config.yaml
n_layer: 14
n_head: 8
head_dim: 32
norm: "rmsnorm"
parallel_block: false
beta1: 0.9
beta2: 0.98
decay_fraction: 0.873
batch_tokens: 16384
train_tokens: 127600000
MLP neurons of a small language model. Each row is named by its layer, matrix (gate and up: input weights) and neuron, and shows model dimensions 32-159. Each number is 500 + 50 x the weight over its row's rms, rounded and kept within 0 to 999. Numbers have three digits each. A neuron's up and down rows have the sign that makes its largest values positive.
After each neuron's rows, "fires in" lists the words (lower case) most often at its 100 highest values on Wikipedia text that the model never trained on; "fires on" lists the tokens most often at its 100 highest values on Wikipedia text that the model never trained on.

L5.gate117:452552482514484431432530459585527537519539477594510420486514465477538342465475595529522566475481497460501462475380394457554461498476582442510540557422401529501497540424452503446561569532617463504505444504461536545543517558513461458568426553458500465528557485491475615431510504536560474520516510531489500347459473563521406460496478416452468467529478497510482516503414479540491467489486
L5.up117:513496412561510531504512533470536559516516417482617495410469482422375506571477514483450505485564459479524457501540520495487484426517473500503610590432446534451472424514460490471442517478540511510508420534564479491454539486575521453465509509531532533566495488481514532593563535584454495414474523458424527492485473489415434393453544474521633675494475508511465602421515439505564493539537
fires in: "a", "is", "such", "also", "march"
fires on: "a ", "ch ", "is ", "y ", "o "

L6.gate16:473553477462409471448448505493477419542452538544437458569574534483570647529478503582476514471617479489476565484394471576534455442510531474484563552433435459512555532523455521509510486502599482490489499481439505540570491548549565550574430480453439487506537508499417470462478356489573525506522534480554541446459500450463581449519460471555583501495481566618434558460513541495527490506498
L6.up16:478511490464555487418555495523533498454600384547582397490509516479435442424475566520481518488495559509497474493440479461540528561491522475627445571557457512530577459529475486540554419507604495497453557590454543549408515526472492571530488580452563476498523510566531628454495505475525547545470598501527464529522477581513392551436521552359542454525560541479479550486431533537373506531553
fires in: "born", "town", "known", "own", "two", "time"
fires on: "n ", "e ", "o "

L7.gate125:553588501401539456491535536440396466457532510542449501463420491520442600475563509521495534529464481457472507541519478537445455549387431468512508501477567490575514514531495520511557514515501491483508489499455476506508592518470457575506515460430460597468568559509510442505625514500511474460530502357512533452557481485644572457482605423561496501504522490516482552536553475461543415515530
L7.up125:566579524530478525493520534497437479520577545510574639483500550543471540425480612480545574514444530486519498456536580457524467493536430523629505504492552521575543510470549519473539496551514510488520473501434387483501531481515575533497556474534466581500639438499498470648536502486486518462516441456520519527549478537640523553601540502515497397463462485546454530544512493532540468531551
fires in: "he", "she"
fires on: "e ", "he "

L5.gate135:510490539456489445468465438442441430502491541506459499427517523487452476594486469509519565478487485500469502442545516465478484504512521445549498430444507539549414461555460555451532489500494527459477620442449591580602493393514476501535403410402393547534423518501426424550463479558485503578478472459582473548460503458521392478455563578591443494550450458528470556494561496474457520467599
L5.up135:463531523454579531476540548442463530413470448551536529433459555465379490534441480413509534519518457490413578477484450549520495473517524447573499531562589504625520405489418506452603511468478539538491552527471530515491451488500516441531463401561483528477510501483376425458448577527420521501553594484448552531489542556436448481511455518385487477531568489528496577473460534485408498541480
fires in: "the", "a"
fires on: "The ", "A "

L2.gate34:540541469469449586438560543551452481515531562463558608432548504480561522482468621536543514423469524590413534621502458486530484517535542445432605509459461499512581481482552442509498477525547443462533461503549424508565423496515439491396464383414482501569538502566528427461527591519480581503583456541505502542576517508494498492450460510427447562504469459467514509532479457559516534555507
L2.up34:510457546479432534488545544597472460448453517481534497499503507514508617521491554510516481539494511460494536493443554537536456473529525479504517484467493593455459517494468455421446529517528539477485538577535585498593451568559464523497516416539470509538466474490520552396454568532456518427542470472511549501382507548526496500586575486467590490564465627617582463470493478517555518478566
fires in: "of", "that"
fires on: "of ", "that ", "l "

L5.gate190:519474422512423404495380520509557441482475496520409470502493596609523527539506513502462563432529544490518533506530540509481437511524501521464475541423559499461565453643457604490596423507523465490509428522429552493467450505473488402484575524485456632518468519481496349538546546495437471558480503517432495562432489504499517525497532463468585505465459464552437505541533446458496503592568
L5.up190:468561448438412465444436546500555492500512517475472487484313584580521475471498508544378573515492527548553457506516495477545451478480502516486537452476566590465554477598441566517564446534486423529507494512460560556432454497531434400539565421483511511512563542549470402523525436479452514507550529485461524545515486503549429552476538484357521552447460545579516547497565490476548597462528
fires in: "an", "who", "born", "a", "he"
fires on: "an ", "o ", "n ", "a ", "he ", "is "

L7.gate140:548433474542509527481508541519589562489554580528440514494477558498507511544525465377410530381541463485476428550516517557447532470470505487447371512519422468516441477465513520514489483495564587548486468528411507502493508523480455503492386533561591537552526538456484569497532556482474533512440482540562389535458509519444487527455581632442441548536583400455394458517456410501456395537392
L7.up140:462508556462519506503529525524438472571586467499470491532461435510499596594493391552544473481513385534517515596547535543480510484500387550547432414482539460511454467502501508568510467419493611465582447486401486505599514469566465582561465463382446420534603445476460567567486472546523547483513565454537497477461470545525451417490507580490491553514516437466504480488409512545496514485564
fires in: "the"
fires on: "the ", "The "

L3.gate94:581550509499579469497521603454539489491487376542445511523485495433470537554484473506460445434503460444512508494525460466446553475487525438413525432428495533450569409525528498410462466434513444556463445587479472602510562578417510450438496571547528573516522462397478586493509575578497548498525569531431525483492548551517557525459508494458481460536351548511444538505469477493436463505455
L3.up94:562494518461493515457473482471537507546517450587538550551482544575526594465490451472455478429519485543499593492542414496534518611512407519438523543389475439565488569516644563447580517583540499492440526575584511514517520501490492533557533494493491530527647440479528490422462470496455555463478540577517468525519455591467399462499521493536591473482435507498487437476525477544438528474588
fires in: "a"
fires on: "a "

L3.gate187:528517479490499461517500573504400542491334517492503505454447483515529463478509479512482521662493518503508436491495563509460464475517589517561478492502511484483508493491377560495512499562507503500545553479501497493535484470490523523361490502490487530503306500662459464477492527526518487504462418465507518564486531470553501502488497516513493502499245461505517502543486492498531500496553
L3.up187:474494440451518498479528533584519542475360488510510521507361475459484552475511580479395520436458446481504572513518526510440418534584637488341504512339473497463529478488632465508509525518521505498503570475496451496514577478546492529526504544535533536559615494576464515428502553560491485406454539513482477474492375577521478537527516472503540522516514503486540528471538548508470514502605
fires in: "born", "town", "northern", "reference", "run"
fires on: "n ", "ce "

L4.gate21:562568624492572531508583566548485466520530550572469554491467482467439613541565582511455556502558509416574474488446512477450405504574543479505578585469553530582501404484504488489499448504520463497450418571503476503468557442524470513504458478445524555527584386414468574448533571498502577559535457445472541465519464562523453475486546459473491523522590577543526539514477513576429444497491
L4.up21:534484426536489534459541402398341288494523470488495438524577534424477446568441537495488528518504465480520406473465523476469402495446475467505453438504548526506458596530421552505593488570519469435526403551521513456505565399543443569401555593471463554525496451445522360530437485509505504524458474508404472497441519456516533519499507451472534517501453526482446550488491468462508512562510
fires in: "born", "an", "been", "on", "known", "when"
fires on: "n ", "en ", "an ", "e "

L5.gate53:448611416424446512455433426514565540477453463441520509495488531477392465445427519538493551529508510545557452543433453565496525465481460535500582538493488486512525425502504487435586557444554539518595440566425510509494529583528449405467552387559560513581575515453527425477573520403525518496542507527470500515510513466436502540413488392529573548527527480522487559519374496473568479506422
L5.up53:521639471540445487499555489472492573470511457518515583405414524529419451506420462511504524580546519455488465519551432449444500535575468502457557467482539471530499482461511546471531477419513427505504424533550501594550554529478593508536580459520376582480533512492505423534554507514446538521448492568414509541573466580559427581459547528466565485590508572527479522504523482439542489559544
fires in: "and", "a", "they"
fires on: "and ", "y ", "a "

L4.gate169:502529516522506398440473507520493471457501485559564570462526505509433515423510584483522538537482557476431549551469498492421519489528554456492597629507526558538540442550523519429450512513545443459508499550453504516524524531480519543545483404487489588524590513501397472549518566503517488476518443496472545563502485601490490503564601524563501434652501484430468536426461516518415457472576
L4.up169:430456475405513592506558519573530533500488459531483546410426542633572495467622454515504518537507467527538546553558545469444502579433498565544532471440505540541434389516552516575531483546469518488511430452481585533486423405497444538509485496486461478515474536432532358547450455500585500520457478494547514428461572482488463456441395508503541494440517438583458557434510557528532521511518
fires in: "the"
fires on: "The "

L6.gate90:523475462490534485498429499450507480489480532608519586541495477534481518527505536524451608524545492500456575357486467468458518532521451432452440581426475436522562503521590497499433526533493396444449510548447588509497580523562412511547497497536543541474518564464459507611493430434503532574445548440444524499492555519509526463470478476496569526527382592522544525530588596436496462488521
L6.up90:554515442488552571468493487490520451415438451564441438514539430526494441548418439495441503537465488554483603453411456527487386458512507411574414565467405478532545396568542584547586499446536446486445478546433522437618541523456449472480477474525497458511498479450461613485498439418493579498500541439516566451399532520506517473425459466511580546529483603518511477502490519542478488547511
fires in: "his", "went", "played", "body"
fires on: "his ", "ed ", "ent ", "od"

L5.gate159:548509442506415559503563610439502553494521612492481558538453463468509461539416546502478493420416456525387549434518449513454503460548419456437453494533542539442431524428436547446464511558486546534482453463565502563538516509485526484543510537572483458455543484513495469541554525406525510554438462437412446489605474460541527518471525482510438492509526583529496518471477421554534491621506
L5.up159:531592484527466419432518656427558542496546540543460503501494476442527470545496546499446505460537407534567523501490572535428543482501466517518438386487444520549570578435525571501444562464544471570526491509463467484569557427508520481539509502460436504480462460416529446497551545522503484503531467422532561533519516535525545397487538430543474510505490527536509479484482464565542434549452
fires in: "of", "other", "mother", "either", "university"
fires on: "of ", "ther ", "ity "

L2.gate121:511421511503444402488485472613552511516517530495571519526460471480436545523551548465480434449529476452500463608566326503576495410505498506464498485491519501457511493530537423456424548466486479471480445490467534486436521476514474414564443576452452464442579530446528509502519476590479554480502464600436495445569496498573495632472530553535574420497507411514547454517489481499556578546563
L2.up121:446492477540523456535517575502466468511485430519539473516533420534514511497494465545504499422522553532500464467480522458546502570465419506561462440509578525571529544524549419442541451559488486484460386452586429511605649580423480515439512561405537519457519456564548486455485562540521425518465511478454555585487517511506489527492524510632417530461420483421450532534471431451479508448491
fires in: "played", "player", "place", "players", "planned", "playoffs"
fires on: "pl"

L6.gate172:553510541356418475518550575450582384444540503483537476518481483446454447531624449521477404463502527573463407530499541504467541514492420599447529492521474523544475485464521574483582523523462500461539486507454500459533390532509512464417500458540450494520491496434502443493618570549488585467490450431515553593570523512466448384441498399536482493469535456548440532505472470543527500494452
L6.up172:453502464508601457506450477502547507507582511491527485544457425496468532457552431537563558422530515537496392417415513565485494446467437492511466470502459475569486552441334558550535544522453543423558543444393523503540488501558441439516470483431487461500530422531569516594520438500534536483488484451489540515499534416551492448501576423548522483415435565593548538429492478529529481491541
fires in: "during", "division", "basketball", "and"
fires on: "ur", "el", "iv", "all ", "d ", "and "

L6.gate166:431525456391435472499470473508414427437513414567456403510549538532513483568480495510498440512525400428436508533469500547494489458441529601523464485511458474430535525467468533490574442455564536468562475590416539400496437471472553579566452470484575530496483534471511422512431578598515548560445556459546496540431498490511446450442428583548433475483542292494482469522470429507488455548548
L6.up166:468495482422456477497426440558413383461492436575484443485454510553522427489497530536542527435566428430492486532468497492463508536533474555607473513493402506534536532459497512466573399519542471514533470515444517427480485491506490494586440531513576540533525586454560480537483549606460532580430524523557466595503502499499419443490464598489448463486499362482444481538556442457409477552628
fires in: "the", "this", "these"
fires on: "the ", "The ", "ed ", "his ", "e", "e "

L4.gate183:545439508479355505484447500477457421526454434497464468444508498515510430498426477447455493480431458543465418456633467509536514587518526460492520520524482495460429455468522497402515425599498511500462444511630567522556540495512526580475542486504419454562493466523531388462528372455479537569464576536540458506492446527448499510434383505500462456467585414530474456538543469451468593498540
L4.up183:461528549456503464519525516510408513488405508559432520466491498490487454495481526589488562555498554476562452424522596451529475559546537536394468564547523466575489550521488527520507512495503403451435596560525476475479543414545504537544584535429488569552467452662457562574481580489497538528434512408538514489473466563497465540588500471472553406485472495472498474493517550555515512456516
fires in: "in"
fires on: "In ", "in "

L6.gate128:498557549464494470515551600400575553413527481546482421465518565475483440546594547384508540558431460444525479519472502593519486543473488492526588541546541495547584434541438604474521476440432517491462393496498521540518498551459525455493494523451469547486444440518549445579503450484523529445430489462459459500555511498497527568472613514489506502507516487502551528398493506576462407591494
L6.up128:561541485522516403419527555406589561472539481490494485482529529433531538541451578435446545536472490501537432536427446547617561501438467484497631514530476529522601482447442543470494523463450474536420515593468571517524503436393555449447419508501508561404422513536582471535423507514544571470481437465486492495561477513510517577530547449435401476545471528491527491457527586492441453490445
fires in: "has", "while", "have", "before", "makes"
fires on: "e ", "as ", "es ", "s "

L3.gate137:553606502510562466489489458523551548470393601510537575501499483381436512492415542540488582554458456546524546425490526522521517480458619497516495472525564594560516524406519553518393563439540546562516523553523549512590511474518494532544444468461486518479385500533435475464472542526458508473487455426532402468577513543510407467526487530530506484572540502550460576425488445544506527505527
L3.up137:498553440467536484495520464563518489486507455549508504489536460397409550562489527522462581501533546489449495482481488479533474508559522477493586592520495548515534535517470525386485468430553444542378448567452485569482490426538475505604512515457571583505504494567433567504580540486456510393489460430476527497421594552395423523521515466431597540548540559460474608526512515527437495521546
fires in: "of", "is", "between", "that"
fires on: "of ", "is ", "en ", "y ", "that ", "t "

L7.gate150:513532475454436508519440489411488506391486447549498401506574500549447467584504515540519531453529549449391511390503508552505477562491543460559503509470430334334508481487460486435513471498480502516545437550415485546456457488510494491558519446444473484439488558463492476595618501528447487544541626487482460511376540511480502585417470502539524482512523487490499498470611505537464534586586
L7.up150:566481459470468453451444481372500506472518425499504449605529475515474471570488491520541518433491522452470524321435565513531498449500513470533505469459433357386550555445438420413523454499471496470495527621454567525530519442528512446529449475537477478447529562512510515528482555563513494595551493452532498500452490520531523590430486543455562460524503515497505468545501485481477506520496
fires in: "group", "went", "county", "spent", "groups", "their"
fires on: "t", "ent ", "p", "ir ", "his "

L6.gate119:575584496385485524488473476512459447454414562511480551544533512508411464579456454513492521532475577487483510489483536414475416582444507492471527537427474462507439439461524567554550471508509575452482546510493521588503457556466476502504462451480625609453474465405563463520598543499526539515441524432517443581566487456530506546368543466548491539540485447502419484481520467461480494532424
L6.up119:525481398431480472515455436406508475630528603462417542537479516492510519494563434541474485502562481519569439487536505482475450463497458511499339464480520453498447523476531446528528484564483514428584453377453509443435512484549444430491564485408530503571547447521527500540556397516587483506565472579514454500531474449520516439496514418528387459441445501521493414477509420572585491487455
fires in: "he", "and", "baseball", "basketball", "at"
fires on: "all ", "he ", "and ", "at ", "t ", "from "

L4.gate36:513491521447522483440505583557490501473558519501523513484542585494466409396485516468461555475477444502493505497484522557471531591483557511603500436512568512471487536472506507540444466532518510517486512480362370531500453566440450444536436385564571425548575498465502546492460485508374503497491575450540536476442473585431474505589449519503597531465549436395514446498459554530434540552470
L4.up36:442472530552457433485437515547505465420494483564495552462503461456446560522445565575446606496515491576514504445398466568553438537426575498467596564544445478459556453494542507405457512489592518570458440573457477528485446579472490504507484479546543494496426539514453582438492534530445507514478519525404513470454533499504374554505583492360538535599577661532518555522491464436441505524451
fires in: "at", "won", "on", "went", "had", "among"
fires on: "on ", "at ", "g ", "ent ", "ad "

L5.gate32:485589417411477449473513485560507479490565484522514470406508505497558590531569491500448467588448440499583487538455510519481472437406461442524526494510464625543647548513468557479556488505502551472577453508456560485486441538497474499498471516477508455512488527548453558478458512553572505422500533478443523470435474452501564532520625463467494584487468508608446516501464545558476492503532
L5.up32:494510391506491492476519471406553471550537519534483481495462559455535506549492446458502431457537500491441489493476403432474566441514473491522494463494481487499567436468442483479546509515452530491540500514532509539476557534475485393563472652575472495500516494504545476517498446573557525468519517562514467453592496411389569430413488423455417397453497593578471551547419493500483405581529
fires in: "born", "known", "a", "first"
fires on: "n ", "l ", "k "

L4.gate178:538532526466462533527513525577534456508491431575452511403510466446422423477562464497480496424468408409428448427482424553480475580510551453479548459433455523562430533447467595475436499475596474499449488487434459462522481553498451492562527505590586555574541496533565614465443406423452509416430599537424469458489524512438493532461507473454524612470556542485566506470524475522487509505473
L4.up178:547549525449526472454513530612471493474479438560443515400493454478394473407485522527525483485453452484467451387411492521482473586518562507493536538442469559526465452425495511460462535533520472534466486520454466443493484511517459485564536422540577502495525520449521625487461427389436493496525612466510530485503523573470362543451473494535528624500478530479634500420472483532461500440484
fires in: "a", "won", "on", "is"
fires on: "a ", "on ", "is "

L6.gate23:555537489530506523511456468536499561494478544555453504512469553516422484497634485538491529394554517521514429497596556479364406523499464415502514492465538545503470469549476547554617574484552536544558539434492425488485495477471448515532605587512460502545508516433471463542607409547524495460482432563517500538555494444428516439482590370461502548482502522563450616505519509536497484451553
L6.up23:456515499513412421469514579452570542501441513504449402523444513480428488445489533500478579457515473465462509527392452604423530489487606524497510526469461483453584521487506441478473492412508425581472432510557504546470521524457517478502472465457522529493497483555499489497506593494513455478533527557432524478451446526451489636394552502452528464609564565463492542558489415459346402525535
fires in: "was", "a", "an", "is", "born", "former"
fires on: "was ", "a ", "an ", "is ", "n ", "er "

L4.gate147:519477480435494585486534568504507478435476440609427544462457560578526526529482354506451493443466438538498473567498597532366473526485544480540495516434430515596460492494460576513549501520569490540478474436451531462490533482521430485572497500419536510533467505482481530529553493493520612580452583457486429521404534541500460492448495455450490520544497417509504479450519473608478432580456
L4.up147:567511476422499600437498581493478447557532479495455601507455544586505504509448393493459469457500447550537460522513473515520490543487485512582513464442402479556534500445517561557578545543529449556489441506532482405529495465493475493500469476430533428514477483543586461451478513512510599576491578410459409517493505514475479512424402501391483485429480438616574408537445452546494552517401
fires in: "from", "the", "for", "with", "and"
fires on: "from ", "The ", "for ", "with ", "and "

L3.gate163:476479512490428545471474495415504515502487552533479550424509586468582551658492501522463547587486513597498529474411373486556458557546481397448514571544494491473470569534484560485530468534599468530521460523541538561459486468492510555431435468448489491514479454468484505555517390429456526551491497565401394512449505554567433547499539477363510531517492484568448519609567531437556523574499
L3.up163:435518491477453513553469520510441470545487464552457469448492496543425575505413503510525469452521539451504559498534398472504555538453468495454500525516447557495513478467517526450481517527570429522538479507567603489600387454435471396555567633435526548511494572555562550490540515458522486506406461527448480476430494521449513538458489454441591380497501526547561496428510519446474559419512
fires in: "born", "from", "in", "aged", "of", "2nd"
fires on: "n ", "from ", "in ", "ed ", "of ", "d "

L7.gate130:488614524534537520469553527430590486456494466459487464590468569389447547557595593485469477487499439455517504464499482549470506446493508518595444518528532464607509573524486475528476506507438539421507567416435407488476570515490470532503486562475543522438480423602505506468512533508568515478543551497524477487548488528531415453643571458495502468499482474584444498446490415487550441525481
L7.up130:519518534527532516437540524477452453423410528507445439551460493509423593522508472554493487429554450516646541516446564546458490485471546398506505482510528554520523405585496509540483468474510491461547421472572460431472533485469467465490460539587478515462459430541510506536598487452559507533530498486492534485490512579482449497592507599487506564515565559604555512512468371515579514497472
fires in: "he", "became", "she", "her"
fires on: "he ", "ers ", "ame ", "er "

L5.gate60:504514480555491547466541612495488569507503487539509525518537495416465489558529562491399503357461473517397547495488401472622504530449577441427484550569427479442435463484458577471487493567600442561483520528514565493487471565541495528488484523528518469549517529525521488407494462451531510530418600508437407514544471500490524588474515513465491630464538529408466510535444485507470483514454
L5.up60:488450421491495596595481515429503514530546537489411541529497464478569540638504508541537461424541463596531494518488560506511490481499534465465528505459391435488397507527523461555378511497517518512528477526552592585583512514442423503486435663448462394495482472484557448407415558456645476498504426520533503438475451455538511487435436439481550531510506514533573434503467436535588502537505
fires in: "of"
fires on: "of ", "es "

L3.gate138:510471536510484365445487534530523547534504568504395506430471464514547559563479543533470558447402463489506487559492517560458511513510522498515522441493642549540527499436427596465533461555474515607455434498543511537525498531570516479512446377496511550478490537485398496497531486429490525525506394416455539507572517606480501504510545484493478524468497552552552584510572502570497564547514
L3.up138:532550529534567455482440445506434500449455496506528531411495448486480520515513546539481566488402542552581515494478523513543483474546550517484624596502613584480558441517525591445532442479406498525433500554481565488466490448610582566493594421503464654474530506505345469505540560519477465459517456400443577486547558567534483529569601486556527466589462551478512550460557517508452509481539
fires in: "before", "while", "although", "after", "though", "until"
fires on: "e ", "h ", "l ", "y ", "ter ", "t "

L7.gate72:540491606441453512503576536543555602473524466479538417463487466403502539455527523461513514481481516443543550485486596520469474458432455535548516485508460494540471487365487543586496442406492532494520497458501460440516550525601492542481381527503495508470509472580488538554511555538476559471562535426488602510485491573502494460533538533434553563468562463448480540448519441588521489568569
L7.up72:581604454517485472500580572485567581479488448494528579492438549566459478468463540545460550571531503454570508488479550528453495543467470426632496500459517513562533423529554580446529471494530467549450470564489491540401552552534580496517505583488539602424471535590404528597546554511456598501505483451445548547507451560501455579534563506466567471520504511506530555502516535464510417473522
fires in: "is", "one", "be", "her", "his", "have"
fires on: "is ", "e ", "er ", "s "

L6.gate101:517514457468517583511474508527468488473446429573457519427472500470448569536502467533489529454576468506462498491507525443484472464442483586424502543487466571475469401455537492488520577457583462475493480571464583587629533446528389519519510527469555500601509599466542490549472416404524467562504445463472496408444517509477409529458437434527567506537483435445430535559571553457428513490477
L6.up101:431473496541582425504420470446463446463411447516491484534363440464496518447596448571491505450479498466507514489501532527454499422461494443585549435521473478472543540527460543444561499418511488475445480478398544429525506515523521535539428473493476505594487550567427495547516585603513499404492573486446530479530451524424567489535538500478530567515641517507535525477514505482506479579537
fires in: "the"
fires on: "The "

L6.gate145:513545508455472600581490580430553519500411507531470519510484557413471543632455501487536568524510482479489489517505426486535414577523473480354540544469595481490468445549593561510519486530536458516458504519543508618418524470506533449476526523550563543528445495519447475540610497448494499417412553515518433494559460448455577572436464406471502453504457559576441564536564488473505542577460
L6.up145:483593528550420424513489479464537527509536607506518571543538573443513467496512513508473585616415555491510516389491410487515468412512372435476536528481558536428569575446520527429526589564523463455558462497458495510562491481534555484507567474546528543443546552566405522463520420428548439479429452425504481496517477512483551575502560431482540481500463555551540589502528490466537461469483
fires in: "also", "born", "best"
fires on: "o ", "n ", "est ", "en "

L5.gate61:474587441416377509423559488475476506529503445529500433502539560493597388518478441448526467509527528448597467539531518454519462624531518542475524462547534527480539387523537585454547482509490513544397490520609529574448501518560494495404533497515546523487364492548600566541584474459406555484442449466420428501483509579532423487515521497582548504554549458471443496533463496517541502539408
L5.up61:505473370487505508485517524444440600476510571580567543525461518492423560499447486538454490523389457527497479447486549491446529456507422484552563618527487540500399466532536506477525497545389443537522465535546468553441436509446560500541535266498421539534513610463353455448521454526461491476521483462551566509547497474478538527493541525594510590518479532464553441434469511465527620516541
fires in: "he", "she", "who"
fires on: "he ", "on ", "ia ", "o "

L6.gate68:544554470466430416436533509508511450507566622527497505503508596589523517555560452500502607528524470481543484554528549492407482587438486577605532480453499547526551481501488548555552436461498532462543587469438557595527523471569469567589445462510583547503434515405526509544448494451465518520407475519548449523492519546497439490433552550525578512530423442610516477519525435488524467550604
L6.up68:526427485509421505527543438506581446585580578458489449559531563519608484518545431457484440538572497550504446537595489482490480475485439538561469427439428451388418576479506491572494489552455554444591493442537460506526515485454490488466483550552495453513477484524543491520511391537493528526437440562537446505450496433529543418516518493539500487408475479561462427500468449439640498521531
fires in: "the"
fires on: "The ", "the "

L2.gate31:532475490459545479509450532494516442504559544519543491458446557469430580481462514524542429481429447414404540505479390459441486496502511450519515513559528485435537461526451501476450476451554446465521462428549527519575544529507515395532518506462486508423516525520503500546487481549471499537513538509577351538437395605426483464460420458492440528500563429556436546518463409482538498514590
L2.up31:532532455528539444459479469469559513518421559486519533548510433575441503445533624431488447508492463501513454474489430445588476438506424505458463457540413531386496549422460492380514564488447516441484383507426505435424548463465496560497506541520512494492557580464469458518471483490446490537502520470480475435547506527466573499569436456575486448564555484464553442434442480400480549541523
fires in: "there", "three", "this", "then", "them"
fires on: "th"

L5.gate179:489461487558517507497442541477374486407493568561492419470583438408491452546516496502521569475518438529466519385560556492528495454518524443469489499505405485486532459499513553489529482520573523522483479519474522494492468496576543595582575517473546579511472433441402582546553456463548489577445507471458484386505586446513416444494525473494469500535440519567506511457525452524450420526578
L5.up179:472551449546556516401435489534481479464540515501400516491544464433526591530447499525509525567569466579546453417573520492540544455491459454498515484545406484491490558470475523446515566568606552486432564569395536554499469458517460599506477576480591506497497462496476595504422508486514545569440523456489467383520503559571406532515512404430395502567479526585452458456521481503485515434528
fires in: "in", "at", "between", "of", "from"
fires on: "in ", "at ", "en ", "of ", "from ", "on "

L3.gate142:615529542559445431445494429501466479449494481543461507513555469507424471589560517561483535453499519478418472485431481447516538455436440481434569487449503584536547506508467503397580432488491435560481461522447494528493552495537516505469462476547554604498488548535332476545476600531546509541549445454466562604510497525504529491512600438442477513544482545501473556508485446552403489581503
L3.up142:462441500474493564532519522425537466431513444498504555543501543454455523562505522412495383526529491460452476417510441444454463528542464365446452506532397485528456580507503525485479560562493455477489521546430557614500548507431480529540565547488565545492508423459536545625464423499571554488470571523510524444448485402505587513435460418473539563476565488563498442556576489492512444514413
fires in: "born", "held", "did", "an", "went"
fires on: "n ", "d ", "an ", "t ", "ent "

L7.gate54:506571432437462445446388482520446439464433447509501456485495551576422534566475484602547538523486516467394496526494553441506521503383475513491516505515489483475552469494579528476551466435557472480589479538356501466497557496535534547478471507565526541502446580414563524504569550539391579481489538418512448551439563500472457537397530587608559448522470447449411534497481495495401503593517
L7.up54:511550471434498464490416478519424439481446468525450498494544539570451546549438512455544500435433506470436548541492569425507504521468561611539530521427493507459507470519519481475490395451576397471539499564453549473525538523519470536497462556561491561488470528508637495449563562507443580487442546419571474552531508419423501482355507575548538460467467438476437501509425465505384435617547
fires in: "the", "this", "three", "these", "5"
fires on: "The ", "e ", "his ", "5 ", "2 ", "the "